python train.py --n_layer=12 --d_model=1024 --n_head=32 --n_kv_head=32 --head_dim=32 --d_mlp=4096 --vocab_size=30999 --activation="tanh_gelu" --norm="layernorm" --norm_place="pre" --norm_eps=1e-05 --positions="learned+rope" --rope_base=10000.0 --rope_fraction=1.0 --qk_norm=false --attn_scale=0.177 --bias="all" --tie_embeddings=true --parallel_block=false --init="normal" --init_std_qkv=0.0154 --init_std_o=0.0 --init_std_up=0.0154 --init_std_down=0.0 --optimizer="adamw" --lr=0.000566 --beta1=0.95 --beta2=0.95 --weight_decay=0.27 --lr_head=0.00483 --warmup_steps=206 --schedule="wsd" --decay_fraction=0.906 --decay_shape="pow" --final_lr_fraction=0.0 --batch_tokens=131072 --seq_len=512 --doc_mask=false --train_tokens=820400000 --steps=6260 --dataset="wikipedia_en"
MLP neurons of a small language model. Each row is named by its layer, matrix (up: input weights) and neuron, and shows model dimensions 432-623. Each number is 500 + 50 x the weight over its row's rms, rounded and kept within 0 to 999. Numbers have three digits each.
After each neuron's rows, "fires on" lists the tokens most often at its 100 highest values on Wikipedia text that the model never trained on.

L3.up2129:458478571530481474570517513485517550572437510499508575444450491440497432452469458507503479483397465443516560510554550501533507494494480431529518589505545533493503518501588560593480443505435545483389475438636494511461486383501449449487544512456508459476367444497536540458500556533450509505449574453496480462538453442470391508504531476506539491567496506491369473435497462489449556417543448513448416543513503458476500530604545479360461514547351501431519532506501470496494516504498444506462583511512409542436383545498551453558444509488490459519490434577510521498563625441536524443
fires on: " | ", " (", " appointed"

L3.up1197:402482434563487554505515539520540526477497486529475512493487462513436474444629461521486451485444431411484518565549555574485583570460583467582459467448474588550476520414514533558479512469524496536514443561475532491484513375489544424498480499602523544443506517486562555562535531599507414531533533554508454485401568504624523481458510486420557485570432585554413516573507473513542497495543614595517456514513530425388521453487464452509516565470484469467468548455417443515513448446596487570428497623488466428499479499527536499522496496534490508500473599526534428454565509441512453496
fires on: "1", "2", "20"

L3.up3177:517477520585437504485479514595456487527489464494463551474439500478433468406469440543552480441489565459494465488521433513490463524551459423538544495420550557524531543513575578433511496490405422495501538489508432630492590502435514516471480511474448538489487495464545450531539546479484465451458463567513598482467464484531458504594595460495538462469508426421426395491550535459418494487539511418528569581512485554528488474497472548570504491530458441408662495478479416479506549561444504544535543495467493477397410484428556409555606406594603443510484542647453469459593553500479387511
fires on: ":", "esa", ",", "na"

L3.up409:465484488527492496571516461390452445535436520457485451470551508486461510559585523516454434468504512469467397441529493449466497528540496485475430475473540584517541455434514551558560490436496554464528480562546473514528417457525477470498529583510411515495574435485621479455542599490450481435476510457412475448474576569574462554471503442532511545488424477479489566485486520589447515479488462484501494520475475573480444502506489467433503433528504549426496556500465500568514519383480508491444498479473367596562432450466491575524475474484489493422480569476454496556514496470543458468
fires on: "1", " ", "official"

L3.up1931:483521503560511518529477489541517570563475506435451527531504532618384461573478466625528440489475569437548557512499471523306508535471539471513536557444557493438473396554537511472495578525445478511513550452585598501500554460501601552461485514439501541489468492484467507487567444490533507459472508439538502523472490498541408523424536392473532441538493459473487633459555573470504479418598576572570433539507404527445447459441554498534475400493476416537610532523531540494505490576459532599541518536433486426484527476463539433552489361543629445499607513449514519514501486508529487491
fires on: "a", "i", "an", "en"

L3.up2393:421426493494509469440491464493522455541496377455523517473517531485540523471568493454449475498507504512479489550474372466521481519515483486531498501482522421523572460494551593618466490524547550528386465494529486480524556484519542460545578478489499462466516444501563538458452523517511490428559487541516415482544481408373493573637588457510558400475498516461468584570524531524501557353514435449406489533503443434486484550473520426548458421549452461506488541601488525455539520482505470464523499430522537571527533581473546443582503482556460496495565432488547429530566424440534516482
fires on: ",", "-", ".", " and"

L3.up2838:523516482602372506458554486528517413500577485447439468394473475534442480540454549537546497492520566331543482470525473503445460382521522529457475520495548535522483439466558497475449531497475450454410467466531444442536499506517420491413532461621540454375478436399516481524531530469460513513539443464459430587408466590471413540572599517398570471510535466448469519457521500540525524459495452425557452572458519455529506520479508370448499547514498530432504468497477448511413518454547491441510518431366491476489503478429606508527521480543454517504504476498426481530544590442500480483
fires on: " R", " |  | C", "0", "-m", "-c", "; C"

L3.up3598:474407526464543486435413329457565530481431465513523425478566524561446487485629452558483507483533504505508545489564414506571496497466495493490482496491471519483574455463532487421496497496448502461328501408552422492461549490490544446494509434431563453520472482471514509475447564500471589454506528543486405425406532573500520544502503481418568546548549469445489481572571554494510492505570589393478507575509447421560582602559501404529468444557417434470554579503471476422564506536483451548474444480516550492382522527505449323462497476537534480500564478515535469547422475456532544565
fires on: ", and", " and", ","

L3.up3162:552516517452367512551573475547522505452553507497466562501495471656493505553540555525546468504491464473580488425474531481461485471510505490429615476455507501489529460584481592531581539521418500509474552560566483463501493506522435527409525439513494505518549510447497427557494471502428488514506537489387463538361611465532467429447459504491455501527450511489543516484525426554437482518474485453482532500440460420524510459490510423494507480508514437570509530495448423578562521542473476563495520535523510488560509464543567475441559458513587527516575563487527512461513430504422432523
fires on: " v", " sp", "b", " of b", "W", "V"

L3.up2097:473536431657364506402498547588468503497455544493403486517483573497412523503482489588537524428511505387523533392587550514510572562489569492575433508391534491477542510450531476497427626539478598492500432505404487545457593452465537471420505438461523509449528513446488543419530471510576458493505487531530443420496504496510504524390460422465495548490521538485503453396566556552499523484510601482453511501519472461458494496431497403488477447488494536455535509516459501487457530497550460500569529520496486469474509497515544421482410464538516572453482553527522536504474492473542558453
fires on: "1", "2", " | ", " then", " included"

L3.up2175:458481508516341576493532590484536478543610445527476491577430558559471505419497491531490474515525545444581524429487510484531673511574551465529498482542548492587489523446519443540566514565587461491460514452500488476544428488498513526465476495605548536429542484412455511373502389534486460511398522440401521492449477458498488518558592521406530468511516541480479567488536475562415512526531530419526484547458355413536488396498469383471408589542434515582460460573526419491494448512548507532439543535533571516504444521535479446496518598522444436580568473421549543529605492578500467515
fires on: " to ", "–", " and ", " to", ", "

L3.up1879:474541585613474510505542443587542492595458480452539556472473593516483546455410505564522466526442565436533579468602450526483464503566472451522457475504555575474523496482532540561471460533543456500505456499518457585526530466476435498497481602467416545490427494460531504544585565475515485539493525507462507538417451505491448541608658425528561506460533570466453420423459560545480516473511495505581476527522483491460500432503430489501483438585469526477479522478571522400511528537488477549522603534461524477437465543393580468695552398448521456487541529570418454513566468458564421505
fires on: " | ", " | +", " |  |  | ", "a"

L3.up3291:413518569491491539465474398507464572508446503490387587469446460490588466482539537592457480521516509465568518467503539540483458467495512471555490537483560500550462397503524554572542572481536515552464455463541433470565488422480415509526550475425480536465446439488515478594503547475444452521483479553519358460561550581459544556546523443501524519486491529504442533401535490481431580464524485437455496566466532492461569563571526467553543546467404474455545433523501505478474536533521435535498460480478490538386384559421419470561454435508553405384543568444626541469625601450497491524
fires on: " | ", ";", ", and", "; ", " never", "—"

L3.up96:551432533433500508514520501560406462572503508566508550504461470448543460499503540522516522519436491478478431489560522531580559589513493493535512518534467455504520548473492502515485407481526516468457532605462547552416540480531502515543494452404459508453427474526452473418505598500533372499470426510605407516527524473584569489603388490542570532498432420499460533557471545518518517499554577486468451517562473483528488531535523455542517491536492568542476472482470518567514450513527432478512521454507545564431523438437504403505519521480466512496556549497597498465472528481501508449
fires on: "S", "aw", "s", " by", "ers", "q"

L3.up2343:466555499544440552470483457584488476570476448447450579577524472524433536515511412604549483455504521441458525447573493433527557508534536522524572491460582518531483513449508539585523520465495560572489488517545530564471624467459579475504512531517379507522446456514561460604475495553495419530552496525508533419445488487542459596502534481478524545458509498493442454546552473458466575525550569456522572557395501498447463510506454451550439511442471511481537525497416546461492425471459464524489489504464440516412440498481522506535459456479532527539482466453607494411588467496550529504
fires on: "2", ",", ":", " to", "]", "1"

L3.up3769:554488518459483414458516384514431547438490531380448500526501569524454519542595421434501520519428494517465547526534494475486484518524515522611479508508487491543475529466509445513496559508460564513454475456567492502457531533519476517543487451541487442548522578504510490566450514547503479535599453470550396403416568498531501568589424489437511397500523483527454496509471509507521472460494440474405478583478437466551485528619562470530409505527476469489548455540476469419564484425476500498540465448505521490477545484461504380552511597545485437507428494453502470525442487453545486423
fires on: ",", " |", " of", "s,", " The"

L3.up1170:428553421537429569518582464604477504479523465505521437550601535560433510537455400461472500511490508497459479539519583507489485549499562465550425524487473516519477477473486546464518592464515528477546507455500523499453553501523500491429462520548463407442493490446476435590523492610455549490587455519530588509395524453631525436580440455553373465625531541545456496496473473483436484607472573452530576540569479602531516553568603439526438525524522479474597491504483467508394592492375473488417541522419445515535447512537499435490620451436509431463544505426536414509490447457471407509
fires on: "h", " The", "am", " the", "c", "a"

L3.up2692:531474542469521463502509457510542485471397571463545519459525465472535608446499533397500440507426499539500484466537543393462437478594501510537428533484502508490511452459511592523534428407463485429528417504455547528422597523513562517453515578508423559344391507504534514595520491501502457492511372495531539492482490514525506497563496348479538515454513452498414497515443521544530509531442467459477432516510433471406534524493450436479512479505423593490516498456477519556533493547502483652579491451438522497493449533489471521519506494477454592462536469405414481568564583577568436528
fires on: "ie", "D.", "20", " Company", " work", " County"

L3.up482:488555470357445497484486491530504451549527543454539498451511542567507476500539431530495465513440492513513445405600464561460520531493520530471585536450535480469501471632525436506505482483439465541491512555545430552491643449482494464493500479433488541418422536468511489532438619550497525529500531505490496502475535474543445504417495618559520550468467561483461437549525536450589561519603553501558465537500550469496463564484557523442540465522470455494570395477457462455484520503529449543559517483479504484458474530525558428613517503593507543472545574522416478495557528501521450520
fires on: "1", ",", "s"

L3.up2435:433421496528480545584568485507522510562575422543481498523488571509525565594499528479556502520428442509527459481502492512498467484530511514452571540422494528474591573461486470428497518519612511516444416423507479452400464488524495447522527527476421412460540520519521512474599551569508566457489511457486505483481390480517477529548555502558533526463572428440548488441514569535509446512515524428459513505507574441470475458506489482526572451516480421453517501491492515439591555533598499435514519457458529476549526550550572553474410478582443479504515470470484484555473456510491421473
fires on: "l", "id", " B", " upd", " R"

L3.up628:512495525586410529519553457538486433531474501447524441569553482524494580503530476500518491460478536491627454415447531472511592508507448476614457438502512569524549487479527455620491521510548489509410512454513397577468505455461476487461546527507517521533524519456466508493551493489456330508465468474419401443450464489558441532520547469542458450534529561408458475454567491636437455486565469552504501366507525477484411502508472478482540486430528560425414574510447477488550485447509555462468569466424400390498454486533530509543479344555390526528402541505535581534512487478513529538
fires on: " to", " ", "ed to", "==="

L3.up2336:529374511520517405506509488468431528564358455504476491543524591640554503538534482490507475621510477534465536515547513381535500530490489466502497513531488516524445478581493539563551547554600555584428526379507456492486593497554564534518567492455495550469466416485509436552412523510494501552530468412554489472505516477539449498553515445516472507550575530538482417540463527440426556418499431361527568522468452509488553416531462541591443451554477390501500382513511490487567584485501492437405495569512440552552501413432512437508566562497546522426527447536486497537565557467556592459
fires on: ";", "|", "  -", ",", ", also", "i,"

L3.up2067:503481488461462627540545519435474416505512471483523412530537484578511506473418522442496508518504453487457499499477553411393441441483516468548525529465460527503522628454518431508539532498544563496489519498484510564402501409500579508533512518574514477517517519505452485452516451679451486497512413504507425538429474469546506557600578457508488514578399404533444524494569493554604480490443539462478525595536480379500457604550497508465474498515496411525491484569486401528408620543562447519500420471437496496518522498549491516545473454482433434542509511507522422574507602467463507448
fires on: " H", " and h", " \"H", "H", "h", "k."

L3.up4086:396461494538469543532455436492457593426527551519443456484427577626452526441455485542472467467480523476512447473452537481451639474662600472505504611497509543488439495476489514460549574452473493483489493507519470480512477602498415444473542442579499494398515380449486467428473531597418513494498494488450429543559488606475450502497524581469525571428566519510484517432440463558570545459513553338496467535436499363529577555462443443456471541450491479460541502521380431473516536499552535458408451622470452500475486514462536410476497630522514584482574429461467526523538557470501456465
fires on: " or", " to ", "–", " and ", ") and", "\" or"

L3.up1470:521543505490516483525529564545545474518396457462531446486469571514615496484528491585555489469534526448560542468491442411466552451449582546430612532509550547482524453488534428551524392586496439501544614490487577499533481479474445517466510573420463558507485592536474455504537492499450540415539493509477530602494482477493390489560541465541513625535549493539466411487474519591481405418505502478487561453480493491400508524436412532492536557547455510478381552492542542483421496621503452517541580543471546501499511533557527553527507583504484487499471455467634558563510495472499459496
fires on: " | ", " | +", "ul", " | −", "hes", " reg"

L3.up2985:454478522461498458540574528480543482500518513454556430426560515491520507520499532510502557561493456499508480472534576385514494470601504428446543454503477602534495512476517452500537520506608461547525491527452481488414444425521575472521469528512459527468457501504510441417513515466569425659542589510554488588493520485523505562524437500565493511589610560497466455435539618581487513409511458477539497484498452491527457666558624426500563465548542517428516507565484420492545527600490524510465529460515498550516464487456440573509635478428524504482534580475503507482474445457557426495
fires on: "h", " in", "at", "ak", " in the", " of"

L3.up1058:592458546485440538498483476578574487589530417496509424598562512527479484551538563512481406550495517478588468414489463381446513568494507534502592519415537562502533501520483511593526559477515506531425429419546501402489581503519505476527603550597501485439484485476553520503477489530442490515472525491508426498534509482474461530488552460464405514494471518490562559453518477455509429497523509418536558499442529411497512490459456584592484549499516507497474465467493445441508498482507507519431471491402457482486498565563519533530564381522503410497439493497512519400524438413522512512
fires on: ",", " and", " of", "ers,", "s,"

L3.up846:468495476423454522505531425691527516574577513505455477539398554550485486552483471438466507553440474416511653513457451449510441562568544467508554511447499479536554559486550494475440493490420442464504406544571433548475501545489477491503504456564476519434489462480474504488478537555496516541511459524486540573416483516513468574446489502512553530469489386510442476576514544521513493424492475467521452492465428527504562501511535448505545506407491451508540423552502586536476532514514442506398520543437426499418479498443521456488508523455558502523518439423432493570520510425472407444
fires on: " N", "a R", "h", "–", " n"

L3.up1721:457446489476471493507540573413523472541437472486497603497461516471402505489597525479497509488410494482466592492479500486412533428527472450486536544464559479497517521485570503482465515481566430573475513398422559538537479365485372519489414506569451470533482502474533485541671484516589445500422514542489527440454482477613532491650442477516545510548474601458479572479482490532574544523461537534426505504511498424386503541565480513572546498559446539424564488646494557470511560523551476509441456614456368530483455573492539510612500489515490463460517604533405490582502577392525472507
fires on: "2", "32", "22"

L3.up3088:481464571509519491469511464515415412473495505446413526519526465599454576570503518515532492493494507478491554482464525512464585520439443491506491463488477548469564584527487537547457446498554466486539475493441496470571465518520580523470539514471549499442435459485489487621541471498510542413472430504531553529494555543483485489566486590478553395509547519488503503545560544563491518522546424459568493530582527524406517438451461473541561467594442445625462537553461502469534596531463534624485501523469502458503504519532503476444592530546526564477427422504522464456493413512539521461
fires on: " War", " water", " months", " days", " Sea"

L3.up3824:481482460555354514419590523593505422551556566403530409484402483479543528430432538593505410455499563440616460420539498551548558587480565481461480458516562532541477537523569491490485525522494420590500500519505563559525510481548483504543457377446515563464508398488526467560553517480492367478551473484547442534507528513530450626482542561518477527468503457461455506444577440482495501438487509417490493493545465453575535623500549455463515497550412427495514401538514477503457522543545436502515521418568507533429479490518542410554539390501574407488544538465506439573478551425542556476
fires on: "1", "\n\n"

L3.up1207:515485493457388501501505367451516495557580495407450450503571523492512478516460486469502564530468519487547460433432467435495522506455464468452518530459547506481535411522518527509518514569500499437450489557596382540511576495462478476444485466531421468513500580481558518517505535492556543500634454513432477450413434477483391541462542562501579506498496541472468497555496444525499490519491610443586458485511486505556554501493559495442466503537523472585519421646469475394513477508527529493495554463468444494465488498526571432610544519505530437457565468414471436475522498429541539445
fires on: " F", " '", "1", " f", " b", "2"

L3.up852:499466532452498512442546564557561527398416487496487460481542574543427490571563371528529502458526558498407550530589466481508500511571492504455421538491480490538576578452487494540551512533411503545495512498485528544510602533458513493525519481439447531482435473461535500447478495525471511443491515548493424538509567457525484505484500445473513427479445459472457458480505528552497539495545587522494492636524482442458504445534443421476501517566490518416407579483505562431558483512507430483423461546520412485481497445441504490503562590561574526469557598497448434553486544504518448517
fires on: ",", "s,", " years,", " season,"

L3.up1613:486517546496439506567483508567544503477533422535508425484525512527467496506583482419502515507400482530438613472494577441514497531504541422552500487473498492527588405438533510641531534463557632579413435464553513509460528398505515523447565604494496482521543407528510502506436527527514416469578532507465512465490519534515521494510450461514469503462520575451499535499502552551480543489572526424533431492432504407442533590433470489589434498553417437550495557491537435445606476537476396491415558519433442500573491518434508489568480402527584475511503504514506508545466484391535506474
fires on: ";", " but", ", but", ",", "."

L3.up2194:514501442512490584446541429468422425524496472433375425435510503506384466535514495491411512482559449526402398549494425516407518512506471536460432534416457554500563454420471498442528617548502563532503477447477494557407532468552597497518494517471573505483588448485576488572580479547512480447551534504533554426500602526538484553544571505532463479497466581556518560561542525450454555484547548520544466501528508486469486490511465524561533476463460342349507536517570436553554508491527388529481445496527463466495538452516426525552521507495519449401479534521527458468547578489552545432
fires on: "1", " I", " II", " Railway", "vo"

L3.up3450:524539551521381568529506452499455427448514502477368436495526504535459508515602471409502594629480568444467552503517555443522541452590537470536516505494546454554469514398504467443473560537516560489508456499521420427417446468454536578425557515508457532496535425465524513436557450601467519547562458549535510580502442546516529514535544478394511556522521499552491571468521503552568542435548486428467460524509437539481575439483487442499541519481528479443563398529484545437537564568454465501456491649428419403453494558542494465495528423466555450412569503505535483448490570470464455515
fires on: " to the", " in the", " through", "s in the", " –"

L3.up3961:506512497522443537552568461603488496542512626517401499500451506449453490530512399466521521529511512457546544369533462554556516356585615444489500449553579458530536566532590434502434519491364541495521544454499484482477433609475479465369452552519531510459510503420493513509560543540446462568516476464461410551382524600511416540469529382478505438486507494488480504493499532550453485513507550480522582508423465474559499446448449404467496512549487538534434448500487527580487504469542459545535535550507491520450443490555543502546518516442468410492618507482523491496505469531540427489
fires on: " V", "h", "urn", "–", " W", "-"

L3.up3024:456478419489429592432451408457494522441504535503529504564501530635490536522480411484461479495574515525450443485509508468564519383513518493433450481486485415506456401551535478488514560497488547519500549456506555545524563503474511501477511474578448454558476510490522470553627501576454529519585441483562480498448476515541469512564603472480630545551478468485426474421492535498520561504475530515575481599553444437521489513447506479630444534522426461527502590459497515546398489468431534463431505530398458391441509401560458403527536463525484399511505522411469502638404594523487468464
fires on: " f", " th", " \"H", "h", " | H", " (H"

L3.up962:493451419497466530513542508623518466621556530445526466511464507605482439477526490605526451544549547418506606410511480455460452520484604430539468499412577525528499424448576419542539541505557464545487431616472519543486573485405494545427662462535571546479491582426447492506574465561560478456461451572449369531476459502540462425394498559522524501588529502458474537442519483570509458523580532471517519630591377450454508551460506496476510509476444449492543426565446559525444477564531570541506552446440436459493407444428548359489559459564515533510557466491401513509444472522479546491
fires on: "ian", "bi", "an", "en", "i"

L3.up3542:527516383441421527463522516589531492418514568422490463517497514494492421563585505514479394534521488481565504387513388479563489519555539506498621457558549551529415437360572542493514474457547513494434493512529454443475472497492575453461497550520448411461529490433541443438458473558509507558517597476506295526420620499552495617449522409448528501535480523487479554495495443538430591567490522476548505540484503483483531486535502465566421476565507545512528536509449427602515501420418494503433522502556486534515537408494536448468490487501555523441563577454525418494524485572515558460
fires on: "\n\n", " January ", "-f", " best", "1", " No."

L3.up1822:561351562440560514485553525459543484609432476470459464444475622529481518582501452518482553502514490515515480507478492454537467623521509538437442531538469450515557520494492515541540510552403467582455599502599484505514539455486544464514487475527447556446489453440478534558542571500508458497539488518404518471399500404530534490511481480397519413465472568524445485568514504513447464355516514439535449601501412533479493511576558391444461524536417520336457448449478489328467565479483445442473477490528488507486423417487580476452582535613496500527552494546433493491462561407451480510
fires on: ","

L3.up2170:504438539562516536522479455660530528532480548577482518551537498532369498345335471491515473534530541475486541480560506551505584544500536436569513484536531518603533425400490558488545523507550465446495501413515533456467529451445509574420457514556545493492439514473442484565582540501457472465543503481460458568442559526559478470537516417446437518569549531527503458413474498485392488502534533461618553637459456466531509538600492407493498496545410534552613536486473483482457534456553491474365511472453424532471450363465541447511511496375611453449449530484468559586422608490511551580
fires on: " R", "a", "in", "h", " A"

L3.up3115:469494517468481572439526524577496473456538590565480511498462436466387436408571502599490405509467511504566581526501545559427535500428535487494590526504459489588459522427461512448575547485519569546499440389384439464509525413498441484485497503473431475457511437467446483600450462440497365564459546525587450524562468454571501434476551438438511525555426458506472589471510507407439509455574543505527557475522459476486489421504491398533539462451483438531510503511487419473504512527453499534449447582500505471376486518493500470494541520481577401427492605468498530469536452443545510477
fires on: "to", "2", "ki", "21", "10"

L3.up495:483508475518493521591568539505490546526486507443530473420455518578418493495542519532520440471514540453469517448617437527555551520499524533549435509535535490548493445440597548484592496514514576525556462584599459399491436546471585434483518416520484481404452474492508548547514622592491492516487507489442476540528560506618391552524519455506450491546517527406461507464566538503455517488525515466471479520473511544472524474468379479519465519524398350475527442496427450554481477468527500574501555554532422540474450470505513482476595503435470460533470494519486577526519540466549468465
fires on: "1", "20", "914", "22"

L3.up3276:515491501552358531550514405556494372505578534523507473510507479487479570516490534542540564497489523394586510497494486461456538478458491487454566445495544501510533507562528492517573568483392512559489468527578459534496549405470498598426524511542510455577448519431496518508461494495443425537504529484545437490443474523506482520540573526417494497528475501525508593346478552562472444512475550358511431598486423460511532533552495432483511491555440480521559522531516406439548553479572505483466465470386523520436507464533535346552560468518582563467514536476541488513483519474512440406
fires on: " L", "-l", "-C", "-m", "m", " R"

L3.up2076:523582567573422464521534577552467441579458519501489493506532451532421467486496545497524512465424585413554416401483513610427467567510531450503444501400549551517507434495614478508547512531563513589531469622466516468409528470468518503468456554483405526521438546476596572488474473523486508498495550465511455538474511488516412484449509482485531479490625499453483600520474493541596466541538513525511499582470522558482511518518437452486530535501524539429534501471541459476578474512466562505553522442431512414380487482506547516607513458491558471499500617516455481458511502502610473502
fires on: ",", "0", "7", "s", "2", "6"

L3.up2052:493580553557423586498559549524497495535382482500462501538483468498375594460447527637457456479512506527582490448513546558572643582549521510504536520531534497486607432442472489520495457521517586559464566578480527467406559454469486486489451584536454472432426420472458453499520555521464508444472506515575508493346589496528539423549485575511496470469519488484512497485514517539514558524532541450583436461484346440533500520488441511440512491553550452548471605531567520471521520452505468536454460449462492459495520395479496482546508571551459421530594592556628496510510499474569562429
fires on: ",", "ly", " also"

L3.up3221:448455572538501460553535478496471601482430560505528471537531550485537592519519474548521466472424534429577499404575500527519495536574562372530478509461600554538545542527524495559681519630422481518512559471495494478435490469438482520487470537531461469470467452471565525553557484513486536475605536489495533558430487431543430458490573528437543510471566480433417484407466606604472532451490478379476443496487500461513575506520429465503448533532480543536433540422477496445499608553427518514519558591488432455406427555498581451551492426587498491528517567499528511468524491521472466433
fires on: " | +", " War", " | −"

L3.up4031:542411536523445563502513493449500497550557496496531509509473522596435550471574478559566399460479539484523494439412474422356494568464464440575502579380499518401591457451603499557451438520500511477514471467554449542480539455397458491436541546459518463513442446420475444445534453509473444474534433490500430475490486534503341551473501469459493497458532510458501550498594527597472477428499535430515485451538557475411444453512462583474525488427533430370432410435499348503632644493495518550605507578462555477503460550485540355599552353504557472469552626463467532483532467451537422592
fires on: "y", "es", "'"

L3.up1412:382526472460410554435483468540492521523577489476445465450511592576451558444515534483496573530506483467540568489529448530454403539483500507494485497511507571533540471457527518444593463470449551455440461530587436498399508460499454473458479426587508534443510377456473480600540543527461514455489459454515454440480424489532527526499484486373524384514518424457459421423525533511513601452586556439572486509467426482501519531591594494476450468558478494483494505543503463536529637469605402491529551543454488440506533509452543471488529559538485490557476542491471523545517554483466485491
fires on: " K", ", K", " of K", ": K", "a K", " and K"

L3.up1608:497486526458454462431518431448441481467557517509524456514498553580426505491480512553537456504439587425650529437573493467442424541485546552603508515385451512466415517477609456386422551541500523536523525498492416543458544513438548504452533459450522421584476469436600498465563464482512440553527497447456525559525475561529479506501505497519517532436488442452429628497579491414494485532522536455418422577509544481503542357437453513465463505551524432456610527536520504497592543530531451548494521526497553479450524518505514516552594488567551512469596490548478381497504529506513543497
fires on: "ing", " these", "or", "iving", "ending"

L3.up3775:567469571558427531466556477549500478558516554468552470531477457510491530516443467511527398431481541463525469505424511446524582495520427468519553549503510516465421465494482473488562536493530438488509582584529651454525518468383511497433606492581457446419514480478520493426455650489487550431496547488517320524389487543552505522578435469472520429513428463482531498509509458576481516542460482465514475433517368471503588588545477462458455539457499457516477500602445470431554549478521475492491462423501428527526497591558463443502473638552453487505575541558468492463512429484415489486
fires on: " and", " or", ",", "ly"

L3.up3964:589475487504434501442537519580349469520539475486508454434564565516438518401539438572523516484473640422535538455499548376441601497531558465509471504465516450513504466492588520480509508494437533550527485504522440580502540496444509609417479478509466492529450504381485451479543428547532537553415443473499505574437451517553444515523517528449431484475504514427496549432625468509481544426502488474535511470583449544541578503516564499509476555574466550467493574499489418462611532491449548514478517459475526468446470486478612374601509459520548545483563488509521479491545548452493377512
fires on: "ac", "c", "ra", "ec", "ice"

L3.up2080:435398681527468470547503455463472587565559457550450483574442483538460465416505460427544502466473513448513535458570471499405515546476445520519537564448483561527522445456614555634519578560352497494608528482621413534454527442481483514541496502499533553413508523465539483477581462537532461465530565534518491503432524476535490488556480498486475564593476539493454612476521469527477479474406467530504458447534462483469504523609598471565521517506567433516523563476483436451463542575473419560495456478425496572494457495483531482636518401495498466508532588499497498486445506502488463449
fires on: "h", "n", "in", "-", "t", "hn"

L3.up616:535494623464445444454508556602583556571465499540453520497552536550506426602518545429438435569497431443543536443514535467455540554471554513594442503484492442562425437553518453552531506474461592546421492507509588505502430541458527498445434527422514452495510511452529550472507542485383463415491488549572418463506497496564493491472538470426473543525505536533570624464631533476492531506477484537504445540454565457512544501470569422488458599501426508629518548497510516446524516557522525445523518595369563525415496539536466509557566503466524476511458502525561409530443429436419411542
fires on: " the", " and", ","

L3.up696:459545482560418496465478396465412524536583552513461439598375540506530547483534572475488483499512523385531548459549523451456441529508466533565465583548588485611480421552589597580438536455307487489341539506576489436383475469535442472498501491638479559486435488489540466412488511549485490493540479475446493537459570456524452574567555505472510532497454478477404517533509489419483536448503577406439495493473428536501505462464496505519402507439440385477434560499505513540453476538426410526507512497491487531578553477460415449561439461553462579602606563455463418538459487486585498429
fires on: "-", " (", "1", "n"

L3.up470:524510481537494496505586580486567456630495520543518485488557506532518569604399488416526488629537486511490468589423528528467530471555558474445518482447579405509485470524468497467461494514526588537445445537536475469463582381532549472489479485477399488515449492475496545460461596505517525519591497515535472502500474528484499446486474454520486509509513546533517500495504592461446517461497503486538494493524541538546580571513493428508499483529439458526531353528551505486497597509491552466432542514416573498442434459489514561546461497435512456420520473524378479610475427512479427506
fires on: " that", " the", ".", " The", "f", "ation of"

L3.up3053:548546516451419636571568472549462440557459451475530402421549495557460519485598494425485540516463538520518519496436505469417488554661582447564560513492471518493539487495528509488540537522525517478520455478459428461474524497517469450440488558543523576489560499452540469444644579536501492548553456491488441481452531498562477532579474547576530459553424479523419508464487617663503511488509448459465482588435523433487584599581410547483542498438526521511592506534535484468503586518513474481533513546337577459469487508562554548527429512488585543522503527447474477471503511398535466544
fires on: " S", " H", " in the", " to the"

L3.up2721:497483516460518478524503485586498395530522612450467406474513536507405511491452506497477521547461526469509523459462493484518510565539581533601547495481506511548548451401541435420477540612470594598460445612453405477567589481526549416529483581505479538553475516572534496648451616548498459520540469510664488486473491489500544557452548480478590585468479520473522542443593512478472561482542548509480549530427451561489478506432523515464549509551498472360546478528442464561540468399482463489461488498500451455450509484457494492446500513501550410499395536565526501440449473486597494457
fires on: "2", ",", "19", "3"